python train.py --num_key_value_heads=2 --head_dim=64 --qk_norm=true --tie_word_embeddings=false --init="uniform" --optimizer="muon_variant" --warmup_steps=0 --schedule="wsd" --final_lr_fraction=0.0 --doc_mask=true --train_tokens=900600000
MLP neurons of a small language model. Each row is named by its layer, matrix (gate and up: input weights) and neuron, and shows model dimensions 288-415. Each number is 50 + 12 x the weight over its row's rms, rounded and kept within 0 to 99. A neuron's up and down rows have the sign that makes its largest values positive.
After each neuron's rows, "fires after" lists the tokens most often just before its 100 highest values on Wikipedia text that the model never trained on.

L5.gate1052:64 48 32 37 44 60 39 48 72 52 77 68 35 51 50 64 51 49 51 70 51 37 31 32 55 41 30 41 66 39 50 41 32 62 60 57 41 77 55 52 36 35 62 23 45 83 41 68 48 51 64 48 36 44 41 53 36 32 61 44 31 40 37 42 54 38 53 48 51 58 37 44 69 57 69 34 52 55 24 51 22 48 61 37 53 50 24 61 40 44 45 26 62 44 40 57 47 41 75 43 26 32 61 57 65 45 42 50 72 73 56 59 40 53 54 66 50 50 55 39 46 53 20 28 48 57 56 68
L5.up1052:57 61 54 51 50 75 39 47 59 51 65 45 58 37 47 63 59 58 50 52 39 43 49 46 39 47 31 59 66 47 28 48 35 55 73 76 61 34 63 63 46 72 56 36 50 63 71 48 44 50 49 38 51 47 72 44 49 47 45 49 37 55 67 61 51 59 50 59 74 52 58 62 63 47 48 48 35 56 28 51 58 53 47 45 34 52 46 59 68 59 49 45 60 49 40 41 54 47 47 47 35 39 53 47 55 57 43 46 56 58 48 57 63 53 28 46 28 64 53 40 56 51 47 50 55 44 63 55
fires after: "\n\n"

L3.gate832:46 58 44 54 81 61 52 58 66 84 41 31 44 48 41 45 71 32 45 68 58 50 58 65 57 51 43 45 47 57 56 44 48 41 49 39 72 68 23 43 56 69 52 22 47 83 52 52 44 60 58 43 43 58 47 46 64 34 70 38 43 50 55 55 52 61 40 44 24 49 53 48 45 51 53 44 54 47 41 57 52 54 50 66 32 39 66 68 32 76 30 56 37 56 64 49 44 55 61 43 29 46 72 34 53 54 41 64 61 34 58 72 39 39 38 43 43 38 52 42 40 38 47 72 42 45 43 72
L3.up832:43 51 49 59 53 48 43 56 63 41 57 48 47 35 39 21 57 59 26 48 36 51 49 34 40 46 28 49 57 56 52 63 30 44 45 23 45 34 55 54 31 49 57 69 49 52 51 50 54 66 59 09 64 60 67 44 64 44 75 30 47 35 60 33 55 69 43 57 42 48 53 55 63 32 47 48 28 44 67 52 41 34 47 73 46 54 69 47 53 50 55 35 49 33 51 46 20 45 74 42 40 62 51 37 47 43 67 52 57 54 39 35 43 46 55 69 46 51 54 53 41 52 58 61 45 42 58 43
fires after: "  ", " P", "H", "-", " k", "F"

L4.gate975:64 49 39 61 40 58 50 42 61 72 47 26 59 52 48 44 46 24 54 66 64 44 54 43 42 60 53 70 48 50 53 52 50 62 47 54 43 41 41 56 48 56 42 40 57 61 35 62 65 58 28 49 50 39 56 90 44 64 48 43 45 53 61 59 60 61 41 51 49 42 49 34 46 64 53 36 34 32 64 42 39 45 35 45 49 61 40 56 54 48 52 39 25 53 66 69 34 68 48 40 40 66 28 49 41 54 41 27 49 44 65 35 64 72 58 52 48 34 27 57 54 33 57 72 84 56 57 43
L4.up975:57 63 64 56 60 63 53 55 66 20 31 48 45 42 46 46 55 56 61 57 52 67 32 41 68 38 48 69 72 64 39 37 39 47 50 66 58 67 27 63 48 69 52 67 67 41 49 53 56 46 62 47 52 43 50 41 52 38 45 52 43 37 40 49 54 59 50 58 37 74 39 61 38 65 56 31 39 69 50 41 62 68 50 49 62 61 59 47 45 51 45 45 62 60 66 50 49 34 53 44 61 64 42 57 50 33 71 43 49 69 43 70 50 61 46 60 53 48 69 43 59 54 40 63 42 56 19 47
fires after: " was", " were", " are", " is", " be", " been"

L4.gate450:59 62 45 44 70 70 52 40 61 50 56 47 33 63 30 54 40 46 37 49 63 57 56 18 63 59 82 81 50 72 41 44 32 53 52 50 62 42 48 48 51 46 57 47 59 48 66 64 69 63 29 43 70 60 54 48 28 57 62 47 36 52 22 55 48 25 48 68 58 35 59 49 44 36 43 54 46 52 64 41 51 50 58 40 71 58 47 48 51 49 44 56 46 25 36 45 48 38 47 59 58 33 41 42 52 39 48 51 35 53 32 45 57 66 57 37 54 44 54 48 58 33 68 57 45 35 80 48
L4.up450:66 74 50 52 56 51 47 45 61 45 41 46 49 59 36 46 36 35 52 47 46 32 67 47 40 54 70 50 43 44 68 56 46 34 68 44 42 70 62 36 60 47 44 43 45 51 82 54 26 58 42 44 51 64 64 51 58 49 78 36 46 27 51 69 42 36 37 35 58 57 44 49 55 48 65 54 38 48 42 36 58 52 51 33 39 53 54 35 64 54 42 45 71 41 38 42 43 42 54 53 46 43 47 24 32 67 49 42 70 53 49 61 52 48 61 44 42 57 46 49 71 62 43 43 43 37 38 47
fires after: "\n\n", " comp"

L3.gate406:53 43 38 60 62 41 57 46 79 55 53 46 42 40 39 33 32 56 74 36 48 40 39 48 46 52 63 41 66 45 59 53 47 52 44 64 55 51 51 64 63 51 57 45 50 61 52 56 52 53 46 42 59 29 30 55 64 71 29 39 46 60 42 45 51 53 24 68 46 52 48 61 42 49 53 66 55 68 36 93 49 79 54 59 55 55 52 31 58 63 72 53 55 43 33 30 75 46 46 49 32 61 52 45 41 57 68 44 56 32 76 49 53 65 60 47 50 46 43 54 62 66 57 58 42 37 45 48
L3.up406:53 53 54 53 52 56 55 68 55 48 45 47 20 38 41 44 39 48 52 51 69 46 41 46 42 29 66 45 50 48 56 60 43 39 57 53 55 36 60 44 49 37 52 47 49 38 57 56 56 47 50 45 35 46 33 34 58 59 40 39 67 40 58 45 35 47 59 44 25 38 48 35 69 38 52 51 41 30 49 37 50 79 50 63 79 47 68 52 66 37 62 61 45 41 60 48 52 35 74 52 34 61 64 56 70 39 69 60 50 42 40 46 52 74 61 36 50 53 48 29 61 56 61 56 53 56 46 62
fires after: " 0", ";", " |", " 2", " 1", " 4"

L3.gate955:52 14 51 46 65 59 43 56 30 69 39 45 39 50 53 62 29 50 55 43 40 55 46 49 32 61 60 73 51 47 56 46 59 57 66 30 58 50 20 56 35 43 55 61 56 48 60 43 36 68 32 33 45 51 67 73 59 48 49 64 51 63 45 65 61 53 76 45 63 44 57 48 69 45 64 40 43 61 50 50 51 40 41 67 54 34 55 30 41 62 62 54 52 41 59 48 51 26 79 58 55 61 60 44 54 49 42 32 40 62 43 44 24 29 40 55 35 44 60 37 55 40 47 46 41 76 42 44
L3.up955:65 55 46 29 44 55 57 48 60 36 52 48 57 59 48 59 45 69 43 45 61 58 34 64 46 54 64 59 54 64 64 67 49 47 48 61 47 62 54 60 46 44 53 75 42 27 52 53 61 59 54 48 47 72 36 39 37 48 56 56 51 27 36 46 64 36 50 56 32 16 69 38 52 33 58 73 41 36 55 59 51 70 60 53 83 62 35 22 59 53 41 39 38 65 36 43 51 43 54 54 36 61 50 59 67 69 39 55 52 66 44 41 67 46 43 37 37 56 44 42 45 58 53 56 52 52 60 29
fires after: "\n\n", " \"", " Website", " 0", "\n", " O"

L5.gate49:43 46 61 48 33 61 52 60 45 36 47 41 63 40 66 70 51 47 42 51 53 49 48 39 43 49 62 47 62 55 44 35 39 26 51 58 33 54 41 40 32 44 52 31 63 78 53 24 44 51 56 70 43 46 23 50 39 32 49 35 44 70 67 29 44 60 51 55 60 40 53 45 57 27 65 72 46 53 42 15 61 50 35 55 38 52 46 46 49 63 64 46 64 33 69 49 52 54 51 56 70 45 73 34 39 49 48 45 53 60 51 65 62 41 39 53 51 59 33 23 33 66 33 42 46 63 44 32
L5.up49:54 39 44 43 62 41 67 52 33 57 44 57 44 45 63 46 77 60 62 67 61 74 58 82 44 59 59 48 61 42 53 54 72 30 54 58 32 24 71 42 48 50 52 37 42 59 43 37 62 61 80 52 52 61 44 22 41 72 63 51 42 48 32 57 64 56 67 46 40 50 54 37 36 42 54 51 32 63 71 38 57 48 63 44 60 63 60 31 59 51 61 73 33 31 37 53 45 56 17 52 84 56 56 66 35 52 45 67 51 54 69 47 38 48 63 31 58 68 60 35 75 48 48 43 45 42 57 37
fires after: "="

L5.gate1111:58 37 46 69 44 63 62 46 51 43 58 65 54 47 38 66 43 39 40 42 62 51 46 16 49 52 31 52 46 38 74 42 46 38 57 69 48 43 57 54 37 41 39 54 45 57 58 58 40 52 66 37 57 45 42 34 48 57 50 47 48 42 61 55 40 35 72 65 57 52 59 58 44 63 51 28 45 57 49 75 53 34 50 39 43 71 69 42 51 49 44 31 62 64 72 60 46 40 55 47 32 43 41 63 36 27 71 46 34 61 52 53 45 45 45 55 55 39 53 33 39 49 47 44 47 64 32 59
L5.up1111:47 40 45 45 54 62 65 46 49 35 60 46 64 59 33 55 37 56 55 63 58 35 58 38 48 51 34 53 52 48 59 24 29 26 62 42 45 55 50 30 80 53 54 31 48 56 64 50 46 41 38 33 31 58 56 40 50 59 36 45 55 55 54 63 62 43 69 57 56 49 25 55 47 28 65 38 55 56 58 48 49 49 59 68 51 36 48 35 39 44 40 46 41 46 51 51 45 36 49 57 23 39 45 42 52 65 35 32 48 81 25 54 41 45 56 50 56 39 44 33 43 40 34 49 54 23 51 51
fires after: "\n\n"

L3.gate708:38 53 49 69 53 27 46 30 57 43 80 43 40 71 53 48 49 53 42 42 47 29 46 51 43 38 42 66 45 70 60 50 40 29 63 43 73 37 65 66 37 71 73 65 65 44 68 33 50 58 56 53 49 57 67 53 53 58 62 47 59 54 23 44 49 29 53 48 41 47 56 54 29 62 56 44 50 50 59 60 40 36 59 38 39 62 40 60 44 69 56 46 32 60 43 63 60 40 42 50 56 67 47 64 74 79 42 52 36 68 54 26 50 47 53 42 51 55 56 70 40 44 70 68 53 39 27 50
L3.up708:56 57 43 77 50 54 46 63 33 62 48 48 37 61 39 36 56 44 48 41 58 26 46 54 55 42 60 62 68 47 59 52 40 46 59 36 78 51 43 58 44 51 57 64 69 44 68 55 42 36 65 29 46 54 57 32 66 42 62 56 38 42 11 28 35 52 57 45 54 31 43 40 43 63 63 53 56 43 67 42 79 58 59 68 62 46 62 36 29 45 49 36 45 35 61 67 34 41 59 47 58 60 59 44 44 59 35 47 51 55 52 60 44 92 47 27 69 44 39 41 55 65 56 43 62 63 23 31
fires after: " the", " (", ",", " L", ";"

L4.gate969:46 47 66 59 61 54 73 52 74 62 66 62 51 17 58 58 58 46 39 40 47 58 58 56 39 43 45 39 40 56 72 62 29 51 48 36 51 43 45 64 62 43 36 11 63 41 33 42 56 52 52 35 64 33 50 55 37 53 39 59 25 66 56 50 45 53 52 41 69 38 49 65 38 40 53 42 46 54 26 43 62 71 46 34 73 47 56 39 44 74 59 57 55 57 43 70 51 45 30 34 54 67 45 57 25 68 56 55 57 52 54 47 57 52 68 41 50 50 42 42 75 41 62 33 54 46 63 42
L4.up969:49 59 52 12 48 18 52 54 54 61 47 58 57 41 37 42 45 57 74 50 61 43 46 55 39 47 51 38 54 36 50 54 34 66 44 30 44 46 58 45 41 68 61 56 41 50 55 48 62 36 39 81 40 57 44 34 39 44 41 46 46 31 38 36 54 59 48 44 50 45 64 56 61 62 56 45 60 64 43 62 37 38 47 32 46 46 47 45 44 33 41 54 49 29 54 47 34 53 72 40 49 61 54 44 60 56 36 42 45 47 50 56 61 66 57 40 51 32 44 34 58 39 46 35 62 75 26 30
fires after: " 0", " 1", " 2", " |", " Cla"

L3.gate974:30 33 49 40 53 45 32 33 64 54 30 60 43 36 47 46 49 18 51 36 33 45 51 67 40 62 55 43 58 39 66 46 73 49 61 42 63 31 52 58 70 48 41 48 48 32 28 43 39 56 30 46 23 60 65 61 59 33 56 57 61 40 47 54 72 32 49 75 59 39 59 43 55 58 43 47 62 52 49 37 59 55 32 60 34 57 72 58 65 48 48 64 33 27 65 49 48 55 34 71 42 37 39 35 60 39 61 76 52 58 59 44 37 55 46 67 43 68 40 47 49 44 55 85 53 49 49 62
L3.up974:38 68 51 47 51 58 52 59 44 54 49 47 44 41 22 54 44 31 56 44 65 20 67 51 38 55 58 50 53 62 49 54 50 50 47 48 47 58 33 38 50 46 42 50 53 51 55 49 66 64 49 56 47 77 51 40 38 46 53 82 43 52 32 46 58 42 57 53 53 39 28 55 37 77 85 74 45 55 44 53 45 37 61 38 48 49 53 66 29 38 49 20 51 50 54 24 46 44 32 60 50 48 62 41 59 30 31 39 40 44 45 40 56 45 22 31 53 29 48 28 67 62 62 59 32 59 57 36
fires after: ",", "%", " number", " the", ":"

L4.gate598:65 64 62 49 45 32 46 57 54 51 44 56 77 47 44 29 52 49 41 45 38 47 50 39 51 55 52 71 57 42 62 40 30 34 40 65 54 63 68 35 59 45 54 45 57 51 45 42 50 66 37 60 71 47 51 60 34 52 25 33 41 40 60 64 46 47 45 56 44 47 75 56 50 44 49 43 45 60 48 45 54 68 53 34 74 51 53 51 50 57 56 42 59 60 36 72 55 61 53 49 51 59 31 60 45 81 67 47 60 51 68 52 35 45 31 34 75 61 34 68 22 45 35 52 56 70 44 66
L4.up598:59 38 39 34 29 60 52 37 40 45 45 50 42 25 54 29 59 42 30 49 48 57 43 44 41 73 49 42 50 30 67 57 48 36 69 61 68 75 42 42 68 35 66 70 55 29 38 43 61 58 64 49 46 53 49 32 68 63 69 45 60 53 43 57 66 36 71 54 43 47 47 55 43 31 49 49 58 58 43 58 45 56 55 45 58 74 66 58 87 53 59 43 73 54 54 60 46 60 40 46 04 61 50 56 60 47 33 48 47 63 66 78 54 32 39 74 45 28 61 38 40 73 40 54 38 59 36 38
fires after: ".", "=", ")"

L5.gate308:39 55 71 77 58 63 41 52 49 40 69 47 67 59 52 28 49 38 38 43 32 53 53 40 25 66 63 33 42 63 67 60 50 47 30 56 54 48 48 37 49 63 84 48 58 36 39 73 55 48 54 74 61 56 37 53 38 40 45 59 42 51 49 43 55 62 61 49 38 44 55 36 46 55 66 38 57 60 57 45 39 59 49 30 34 29 77 37 48 62 61 34 50 68 36 47 22 51 38 82 39 56 63 46 35 51 51 27 39 32 33 74 45 30 46 66 51 35 36 59 57 43 78 28 58 48 35 50
L5.up308:62 46 53 59 35 53 77 58 60 53 67 19 41 47 46 58 48 33 46 59 63 44 52 60 57 46 60 43 56 52 51 44 36 59 62 53 36 33 50 39 67 42 52 56 66 68 40 39 48 42 28 62 33 26 45 72 41 64 37 44 37 53 56 52 63 49 50 65 28 47 42 75 26 43 40 34 42 50 42 49 47 68 57 52 60 48 60 32 51 47 72 55 42 44 46 67 55 52 41 53 41 62 47 51 31 56 56 51 59 44 54 64 51 69 51 70 65 51 57 40 71 54 50 82 43 43 42 63
fires after: "\n", "-", "{", "  ", " ("

L4.gate1232:29 14 61 38 79 52 40 58 57 53 41 38 28 48 47 26 49 39 54 23 67 38 44 55 56 52 66 55 75 48 36 46 42 49 34 39 54 53 54 42 20 60 50 31 54 40 67 47 33 43 49 55 45 50 34 61 52 62 48 78 60 59 58 32 53 48 25 28 49 40 40 48 55 50 60 56 48 58 43 41 34 39 67 33 29 56 36 36 55 36 60 29 47 40 57 23 50 41 56 54 45 66 66 33 41 38 64 57 41 55 54 60 62 27 46 27 58 59 39 47 59 64 46 54 71 48 64 48
L4.up1232:41 41 53 66 65 46 43 49 50 59 40 32 56 29 46 53 44 49 39 40 23 40 62 69 43 51 37 36 58 47 43 20 56 42 70 60 68 38 50 47 58 57 50 63 69 61 48 25 70 65 46 43 44 46 36 56 55 45 51 47 45 60 45 53 63 40 41 60 40 79 41 43 51 31 32 33 59 44 43 52 75 62 49 50 69 50 36 29 48 75 52 32 43 28 70 52 49 48 63 46 55 50 51 77 33 49 35 44 54 36 50 44 53 47 52 34 30 75 42 31 29 67 67 41 39 39 57 62
fires after: "\n\n", "\n", "="

L3.gate338:33 45 53 44 65 60 55 69 48 47 57 39 65 54 55 67 46 52 46 59 62 54 55 42 25 59 62 47 32 58 52 51 48 51 40 23 57 55 34 32 28 40 58 46 38 50 50 39 35 58 22 22 52 51 59 61 38 62 57 54 63 54 45 47 65 63 47 35 57 41 53 53 67 47 69 54 34 29 48 40 40 45 55 42 33 36 55 48 49 63 58 44 43 65 54 68 46 38 38 53 56 41 60 58 48 46 56 34 44 49 69 47 43 55 36 74 32 37 65 58 53 68 65 47 74 45 56 56
L3.up338:36 41 52 56 46 28 60 40 43 47 45 43 31 37 44 32 54 34 51 59 55 51 40 35 53 53 64 44 27 61 57 42 33 63 50 34 48 37 52 58 58 48 53 33 53 50 59 40 49 56 41 32 34 27 62 55 42 31 48 39 41 62 52 47 68 56 55 49 32 46 65 32 46 53 54 47 37 30 45 20 65 59 37 55 43 23 73 52 32 59 44 55 44 64 45 58 49 40 53 47 74 57 51 65 55 56 35 41 56 41 56 51 89 66 44 46 36 51 53 61 59 64 47 31 70 47 35 59
fires after: ":", ";", "=", ".", ",", "du"

L5.gate840:62 52 54 64 60 49 68 50 57 50 57 50 46 57 43 58 37 35 54 46 71 48 53 57 26 25 43 39 42 52 54 61 72 43 38 62 67 55 46 48 44 31 50 31 48 64 57 58 46 59 53 45 57 54 47 41 50 42 39 60 53 22 49 52 63 70 45 60 75 56 46 53 33 71 45 52 41 37 15 62 40 20 42 35 32 62 76 62 44 52 60 63 46 70 42 58 53 56 50 49 61 58 61 37 64 43 70 69 53 50 43 60 42 56 47 65 36 57 35 43 64 64 55 43 62 28 35 36
L5.up840:75 47 53 59 28 54 51 52 71 38 53 43 39 50 44 22 69 35 66 51 41 46 50 53 55 53 63 47 45 46 28 23 70 53 61 45 45 62 60 43 81 45 24 53 55 60 48 54 39 53 48 46 40 26 76 60 46 50 55 57 39 39 51 69 52 60 25 38 59 54 37 50 40 34 64 48 56 40 48 70 51 58 68 56 70 45 39 62 55 52 51 38 63 52 65 47 40 70 65 53 56 55 32 50 67 76 51 56 63 55 65 47 44 34 67 70 52 43 51 53 32 70 37 63 40 54 38 56
fires after: " |", "|", "="

L3.gate671:49 76 55 45 51 52 67 66 47 65 33 31 49 46 32 22 46 26 41 56 29 57 52 53 57 53 55 46 62 70 47 63 44 50 64 36 18 38 46 51 60 44 53 49 57 33 48 40 39 77 64 40 69 54 39 47 68 55 62 63 39 51 48 44 60 77 63 36 52 38 46 41 47 41 60 43 22 67 39 44 60 57 48 41 55 54 47 47 66 55 59 42 34 79 50 67 46 70 60 66 50 44 66 62 66 46 58 37 57 51 66 58 45 43 46 47 48 51 50 56 39 37 51 44 55 75 45 72
L3.up671:37 35 59 65 40 70 67 38 55 65 49 44 59 54 59 33 49 70 50 55 56 56 42 54 69 62 74 48 57 68 47 62 48 65 43 48 50 36 60 61 63 53 71 53 51 60 48 37 65 58 33 39 68 40 40 50 40 43 31 16 56 33 55 53 46 49 37 59 40 46 46 50 49 41 54 45 53 55 61 55 61 70 39 64 20 67 51 50 33 53 51 41 35 44 49 62 69 41 48 58 44 34 72 55 43 68 47 30 68 52 53 28 40 63 49 54 67 56 44 42 43 74 45 55 55 41 50 53
fires after: " |", "-", " (", "W"

L5.gate2:42 62 38 63 41 46 40 45 39 53 58 39 42 64 44 48 50 41 44 43 52 64 75 32 45 24 36 73 60 44 60 39 56 51 43 53 33 60 52 46 61 44 54 50 67 58 49 55 58 54 39 64 58 59 45 50 58 73 65 60 51 40 38 49 20 43 63 47 57 43 56 37 70 55 49 49 37 48 45 56 57 34 59 49 70 41 58 65 56 46 70 28 37 48 61 48 70 51 69 70 45 66 47 63 54 37 55 54 44 35 45 47 38 38 44 62 59 58 44 37 47 50 39 46 53 47 59 54
L5.up2:56 53 59 54 46 51 34 44 41 36 43 50 61 45 51 51 54 37 63 40 58 42 38 56 34 54 43 66 42 39 49 48 41 46 53 49 24 35 60 45 53 50 54 41 57 46 71 35 63 65 47 33 41 61 59 52 58 51 28 52 62 39 59 49 49 38 63 52 35 53 24 45 47 51 57 45 59 33 38 50 41 42 38 40 59 42 48 45 40 64 35 61 52 36 54 55 31 36 50 46 46 58 41 27 40 54 22 58 48 40 47 52 75 57 57 59 50 45 42 58 34 61 37 70 31 55 68 43
fires after: ".", "=", ")"

L4.gate682:49 36 62 40 41 65 59 65 36 21 61 52 64 33 38 45 52 35 35 52 59 49 41 53 50 67 40 55 51 38 49 55 47 62 36 52 64 34 37 19 45 53 53 41 53 70 44 57 61 52 62 50 69 32 61 65 42 33 52 53 64 57 37 53 52 31 28 46 68 60 52 50 48 55 52 45 40 54 36 53 46 47 41 41 48 16 54 50 50 38 20 56 65 55 13 37 43 51 48 34 47 37 39 66 54 53 68 64 53 47 36 39 55 24 50 51 29 60 69 30 44 36 44 42 54 57 39 56
L4.up682:57 52 43 43 42 57 79 58 91 39 63 36 58 61 45 41 53 67 66 37 54 78 39 54 37 57 60 56 46 48 67 58 42 59 52 45 51 67 54 47 41 62 79 44 41 32 53 48 46 58 59 31 42 47 70 56 63 60 66 58 56 64 59 61 47 39 26 32 44 61 50 45 49 40 37 46 46 61 47 42 44 62 37 31 53 69 61 38 36 45 52 45 44 60 48 41 54 80 37 60 36 41 32 53 66 45 60 33 46 51 35 50 60 66 56 58 53 76 35 26 38 66 47 38 73 77 51 45
fires after: ")", " age"

L4.gate84:59 70 67 48 46 52 74 50 48 48 41 56 54 44 46 48 43 66 60 49 68 64 46 35 57 59 70 63 51 57 49 22 76 45 33 51 66 63 47 46 47 52 40 27 45 61 47 52 63 47 51 77 53 47 54 60 58 44 40 40 46 43 58 64 38 35 50 51 48 51 48 32 45 44 66 54 35 65 44 63 34 66 52 53 45 50 13 37 62 44 36 42 53 48 33 22 60 41 61 41 56 52 59 69 67 68 62 58 56 26 51 41 32 61 68 52 61 66 61 35 37 36 51 56 38 42 66 51
L4.up84:51 49 52 50 43 46 51 48 80 44 64 44 57 50 42 50 61 60 26 55 30 59 38 39 61 56 66 64 37 35 52 62 42 46 65 60 42 62 49 61 45 46 52 53 47 40 63 43 42 58 33 51 44 55 57 64 45 46 35 29 55 60 59 43 47 23 59 55 39 55 43 32 71 51 53 39 46 46 15 55 49 35 48 21 63 62 53 44 34 50 31 58 47 49 22 52 53 69 63 38 44 82 75 45 55 51 35 67 63 34 64 65 80 49 47 52 39 73 40 49 43 51 54 45 22 43 45 58
fires after: ")", " Mc", "°"

L5.gate201:55 43 59 55 61 50 59 50 32 43 66 45 46 44 60 54 52 43 52 41 53 58 58 24 59 62 39 60 77 26 55 55 42 52 56 47 59 48 54 53 43 23 59 64 47 51 55 48 38 68 39 56 56 41 58 50 52 63 21 40 66 44 67 43 55 30 62 61 48 52 50 42 44 61 47 44 60 69 39 44 77 55 54 54 73 68 48 41 69 51 55 53 42 33 61 24 49 17 82 41 36 58 38 36 39 60 51 57 42 69 49 43 51 37 58 44 51 33 48 46 44 46 47 49 62 48 40 38
L5.up201:55 54 41 55 51 57 55 61 58 48 54 57 58 55 39 61 52 45 61 54 57 50 46 45 77 36 35 60 54 48 40 45 64 56 47 58 39 31 58 63 60 50 55 48 64 27 46 46 65 38 57 49 44 34 39 66 39 39 12 54 69 33 52 44 50 35 74 37 50 40 43 19 66 47 61 46 65 70 68 47 75 51 56 50 57 53 51 43 86 21 56 60 63 58 76 58 50 40 67 48 53 49 41 51 57 56 47 37 55 65 44 45 60 51 33 45 44 53 60 24 48 44 40 47 62 26 31 57
fires after: "\n\n"

L4.gate488:40 37 58 60 47 49 63 49 44 41 90 36 55 28 47 59 36 57 32 41 60 44 59 59 31 34 51 37 43 34 62 38 59 53 55 47 46 56 42 43 46 43 64 55 50 55 38 51 54 52 47 60 67 46 38 53 48 46 40 69 41 37 61 55 46 58 31 46 47 31 72 46 64 46 63 34 45 34 43 60 55 43 36 48 65 38 60 40 48 73 42 45 44 36 61 32 59 49 65 60 64 51 60 71 51 49 41 38 48 64 48 42 38 44 49 64 61 53 43 39 52 52 47 49 53 43 49 48
L4.up488:61 49 59 44 53 54 72 45 46 44 50 56 55 50 48 44 24 71 43 58 58 49 65 57 65 41 63 55 55 48 58 69 52 64 47 39 50 36 45 38 48 43 62 59 38 64 57 48 63 43 51 38 51 30 42 42 70 66 36 58 59 46 64 50 40 37 63 49 51 35 50 35 48 59 48 38 41 34 60 55 64 32 41 41 65 50 36 32 54 84 60 65 46 61 39 38 46 58 60 46 60 51 57 58 63 69 44 64 55 55 52 40 44 55 64 37 72 38 34 32 45 70 40 63 55 69 41 42
fires after: "\n\n", "\n", " Party", " votes", " Turnout", ")"

L5.gate1044:38 57 48 55 82 62 51 29 60 75 50 42 52 57 56 61 48 57 35 65 52 55 52 31 59 40 39 66 65 54 51 36 35 45 68 61 41 65 61 69 43 44 52 55 53 52 36 46 34 69 57 34 53 32 43 41 33 60 45 52 45 46 48 53 56 53 58 60 58 58 49 30 49 66 57 61 62 60 58 45 71 32 45 48 56 34 66 39 47 46 45 48 54 66 48 52 44 33 47 59 44 58 54 40 61 52 82 54 51 61 55 36 60 48 25 34 45 47 30 38 72 52 44 40 40 48 39 53
L5.up1044:77 71 51 67 62 51 55 39 42 43 46 55 53 53 48 55 24 34 47 64 39 23 34 57 43 51 40 55 52 55 63 35 69 70 53 54 62 57 66 55 57 33 47 46 58 56 66 29 40 64 45 32 31 51 47 38 49 51 69 44 42 40 46 15 56 32 30 51 62 50 53 62 52 59 51 29 54 47 58 54 63 45 57 54 59 67 34 28 21 34 34 63 53 49 59 46 51 59 60 50 41 55 27 41 41 40 67 39 40 54 41 52 65 55 45 40 37 52 45 69 61 72 48 37 39 10 22 48
fires after: "\n\n"

L3.gate1264:46 50 49 59 60 53 45 37 49 50 48 58 54 78 54 46 67 65 64 38 66 53 67 28 81 49 46 47 45 29 62 57 45 65 50 43 72 72 36 52 26 53 60 38 62 65 64 53 42 49 35 44 47 39 43 51 42 82 50 69 56 57 53 34 60 55 52 66 77 72 52 37 41 49 60 53 60 24 73 54 44 68 52 38 42 31 52 43 42 64 35 67 37 48 48 39 61 34 42 25 41 44 72 26 60 55 36 47 48 45 43 69 34 28 45 51 46 51 76 37 37 33 36 46 57 45 47 67
L3.up1264:55 52 39 41 54 37 51 54 40 58 52 57 44 48 51 31 45 56 76 57 47 46 70 54 41 62 28 69 50 47 64 26 43 62 32 63 22 59 64 53 40 32 49 68 49 51 38 39 32 36 57 40 63 52 55 57 60 35 70 49 70 38 55 60 48 79 46 53 37 41 44 45 57 44 41 68 47 52 44 38 37 36 37 53 49 27 69 59 43 60 77 43 65 60 50 53 46 39 30 61 47 45 67 75 40 55 38 61 63 57 59 44 67 42 44 52 37 33 28 44 32 51 61 60 66 60 57 58
fires after: "-", "="

L4.gate1220:47 40 33 38 45 51 35 56 48 39 37 41 43 28 57 47 66 38 56 52 46 29 65 63 51 51 65 57 26 56 43 45 43 19 50 36 43 36 49 22 51 56 62 64 53 62 74 46 56 58 45 44 45 33 38 52 81 54 51 45 46 61 53 38 60 51 32 41 53 67 72 41 31 48 78 65 65 43 44 68 56 57 49 47 37 63 51 47 44 49 59 56 50 63 59 35 33 59 73 68 54 40 42 29 68 57 34 59 52 71 49 58 45 55 40 36 52 38 54 59 55 58 58 46 58 46 64 24
L4.up1220:73 57 51 50 57 45 42 40 43 41 20 53 44 86 50 63 25 61 61 51 53 48 59 60 58 36 46 50 72 62 43 43 58 56 68 56 55 45 25 48 49 45 26 74 45 49 43 54 51 44 68 63 33 52 41 53 45 60 48 60 50 51 54 59 49 27 31 62 31 37 45 37 69 37 23 41 32 24 38 48 45 30 49 62 64 37 65 68 46 33 45 44 42 52 34 40 40 55 34 42 58 34 37 76 44 39 59 64 42 40 63 55 50 37 59 40 62 53 54 60 57 68 63 38 45 70 70 41
fires after: "=", " R", " Don"